config = dict(
    num_hidden_layers=20,
    hidden_size=384,
    num_attention_heads=3,
    num_key_value_heads=3,
    head_dim=128,
    intermediate_size=1152,
    vocab_size=15355,
    hidden_act='tanh_gelu',
    norm='layernorm',
    norm_place='pre',
    norm_eps=1e-05,
    positions='learned',
    qk_norm=False,
    attn_scale=0.0884,
    bias='qkv',
    tie_word_embeddings=True,
    parallel_block=False,
    init='normal',
    init_std_qkv=0.0247,
    init_std_o=0.0039,
    init_std_up=0.0247,
    init_std_down=0.00225,
    optimizer='muon_variant',
    learning_rate=0.00179,
    lr_mult_o=1.5,
    lr_mult_down=2.0,
    beta1=0.93,
    lr_head=0.00481,
    max_grad_norm=2.0,
    warmup_steps=200,
    schedule='cos',
    final_lr_fraction=0.1,
    batch_tokens=65536,
    max_seq_len=1024,
    doc_mask=True,
    train_tokens=283100000,
    max_steps=4320,
    dataset='wikipedia_en',
)
MLP neurons of a small language model. Each row is named by its layer, matrix (up: input weights; down: output weights) and neuron, and shows model dimensions 256-319. Each number is 200 + 20 x the weight over its row's rms, rounded and kept within 0 to 999.
After each neuron's rows, "fires in" lists the words (lower case) most often at its 100 highest values on Wikipedia text that the model never trained on. A number after a token or word is its count.

L12.up939,200,233,179,189,226,227,200,188,201,204,247,171,185,203,190,197,195,212,195,208,202,171,204,167,180,215,208,175,210,188,191,202,225,170,193,232,188,182,229,191,174,176,225,146,212,196,185,225,205,176,181,166,199,217,209,186,209,226,196,201,141,224,202,191
L12.down939,183,199,206,217,154,229,192,212,192,180,169,208,186,206,196,223,200,162,229,241,188,204,215,241,219,202,199,176,214,155,204,196,182,203,210,160,208,186,210,148,196,178,213,204,233,184,194,207,168,193,215,223,180,202,184,223,186,176,198,196,230,226,184,232
fires in: "the" 27, "and" 20, "or" 8, "were" 6, "their" 6

L7.up304,191,218,220,208,192,194,193,184,228,195,201,205,209,178,207,204,189,197,184,197,161,195,203,212,190,192,176,220,215,178,201,196,212,215,198,200,201,205,223,181,192,193,233,213,195,198,201,197,205,218,220,204,221,196,188,194,206,209,168,206,173,208,234,169
L7.down304,191,198,191,210,167,200,215,172,198,206,237,190,185,194,192,185,199,186,239,220,189,214,207,191,221,188,223,208,210,233,202,197,185,187,233,192,206,211,189,179,202,228,220,216,214,196,211,186,230,230,189,206,212,202,197,181,204,217,189,210,211,187,183,192
fires in: "south" 10, "east" 9, "north" 9, "june" 9, "february" 8, "west" 7

L12.up68,200,221,209,223,215,196,203,216,189,196,164,204,193,181,194,206,221,213,203,201,210,217,191,242,218,201,221,161,197,190,218,203,174,190,211,232,211,182,196,215,175,230,204,236,161,187,181,221,202,196,225,195,179,221,212,185,211,195,184,239,203,207,194,187
L12.down68,174,189,194,204,198,225,207,190,174,202,203,203,187,204,198,215,156,199,216,193,214,191,199,224,233,207,210,215,198,225,183,214,215,214,212,163,235,228,193,200,162,227,193,211,194,182,197,220,186,224,227,194,201,184,228,221,155,204,229,214,187,207,243,216
fires in: "had" 39, "have" 20, "has" 17, "having" 10

L14.up699,185,196,192,197,184,208,185,171,218,189,182,190,189,260,181,196,163,239,189,192,180,222,209,178,184,221,208,206,229,207,227,166,173,193,225,173,174,215,164,206,179,198,212,233,211,200,185,184,194,210,201,243,209,202,181,196,193,195,199,170,217,178,214,182
L14.down699,217,209,201,185,194,178,214,210,220,204,216,195,204,209,192,211,195,190,190,192,237,203,207,207,183,233,228,237,176,210,169,223,202,180,211,228,182,182,217,202,217,205,176,196,188,209,188,179,205,195,200,198,195,204,194,175,191,238,178,193,184,184,212,215
fires in: "to" 30, "later" 10, "left" 7, "university" 6

L9.up464,149,219,221,190,195,232,199,200,201,213,206,253,169,185,187,183,223,231,179,198,206,205,208,169,172,218,225,210,199,196,171,213,187,167,206,180,208,206,191,183,203,182,202,222,195,160,221,196,206,225,183,191,193,240,191,170,222,237,208,200,185,191,192,183
L9.down464,226,173,177,211,224,180,207,180,202,190,203,204,173,207,189,222,227,177,259,212,235,183,185,195,209,190,196,219,212,191,193,164,237,201,215,175,181,239,220,179,194,190,208,138,214,201,211,203,210,177,213,217,180,172,202,173,161,174,187,229,218,196,205,213
fires in: "but" 17, "which" 12, "that" 11, "were" 5, "are" 5

L7.up784,197,212,182,211,165,191,168,196,222,200,189,215,194,196,205,199,202,202,183,174,206,186,249,186,198,158,211,202,187,234,228,191,192,183,190,252,203,204,219,218,208,183,208,207,213,190,184,207,186,217,207,198,179,184,207,182,259,196,226,214,178,181,185,175
L7.down784,183,176,209,226,186,184,194,222,175,221,198,199,218,210,171,235,193,169,214,222,201,181,184,179,204,216,222,198,198,168,174,197,218,163,218,225,175,204,193,201,204,168,190,225,154,190,244,192,197,235,208,208,183,187,174,192,239,166,216,231,200,209,170,197
fires in: "as" 18, "international" 14, "part" 8, "played" 7, "census" 5, "end" 5

L8.up364,200,209,218,253,226,203,210,237,192,222,192,230,226,189,221,173,195,239,207,197,177,217,200,178,202,186,186,208,232,215,220,233,186,184,175,198,178,228,204,202,171,200,199,195,234,192,226,180,188,182,184,207,199,207,221,222,211,196,188,190,228,189,224,167
L8.down364,183,235,192,150,221,210,180,194,186,166,185,200,202,213,255,214,211,209,176,142,208,218,201,221,179,202,221,189,213,186,242,195,243,198,191,200,237,190,233,195,188,240,198,233,199,195,220,217,232,209,204,201,212,210,196,196,184,196,177,203,191,191,185,194
fires in: "of" 17, "were" 12, "was" 11, "are" 9, "began" 6, "opened" 5

L9.up1148,200,172,190,232,168,203,227,179,205,216,249,220,192,184,182,224,194,190,190,164,186,222,153,151,185,189,186,180,176,186,203,228,185,187,216,230,207,216,221,221,216,204,185,206,170,222,171,222,202,186,175,261,178,206,213,222,192,174,230,190,181,245,217,183
L9.down1148,232,183,228,194,224,223,217,209,180,212,194,183,212,193,208,174,194,172,245,197,234,182,203,208,209,195,189,183,190,191,201,193,247,193,166,202,190,172,214,223,235,216,158,225,183,217,195,208,191,216,207,201,209,207,198,219,241,178,220,181,201,167,215,203
fires in: "have" 20, "be" 11, "1990s" 7, "has" 6, "having" 4, "19th" 4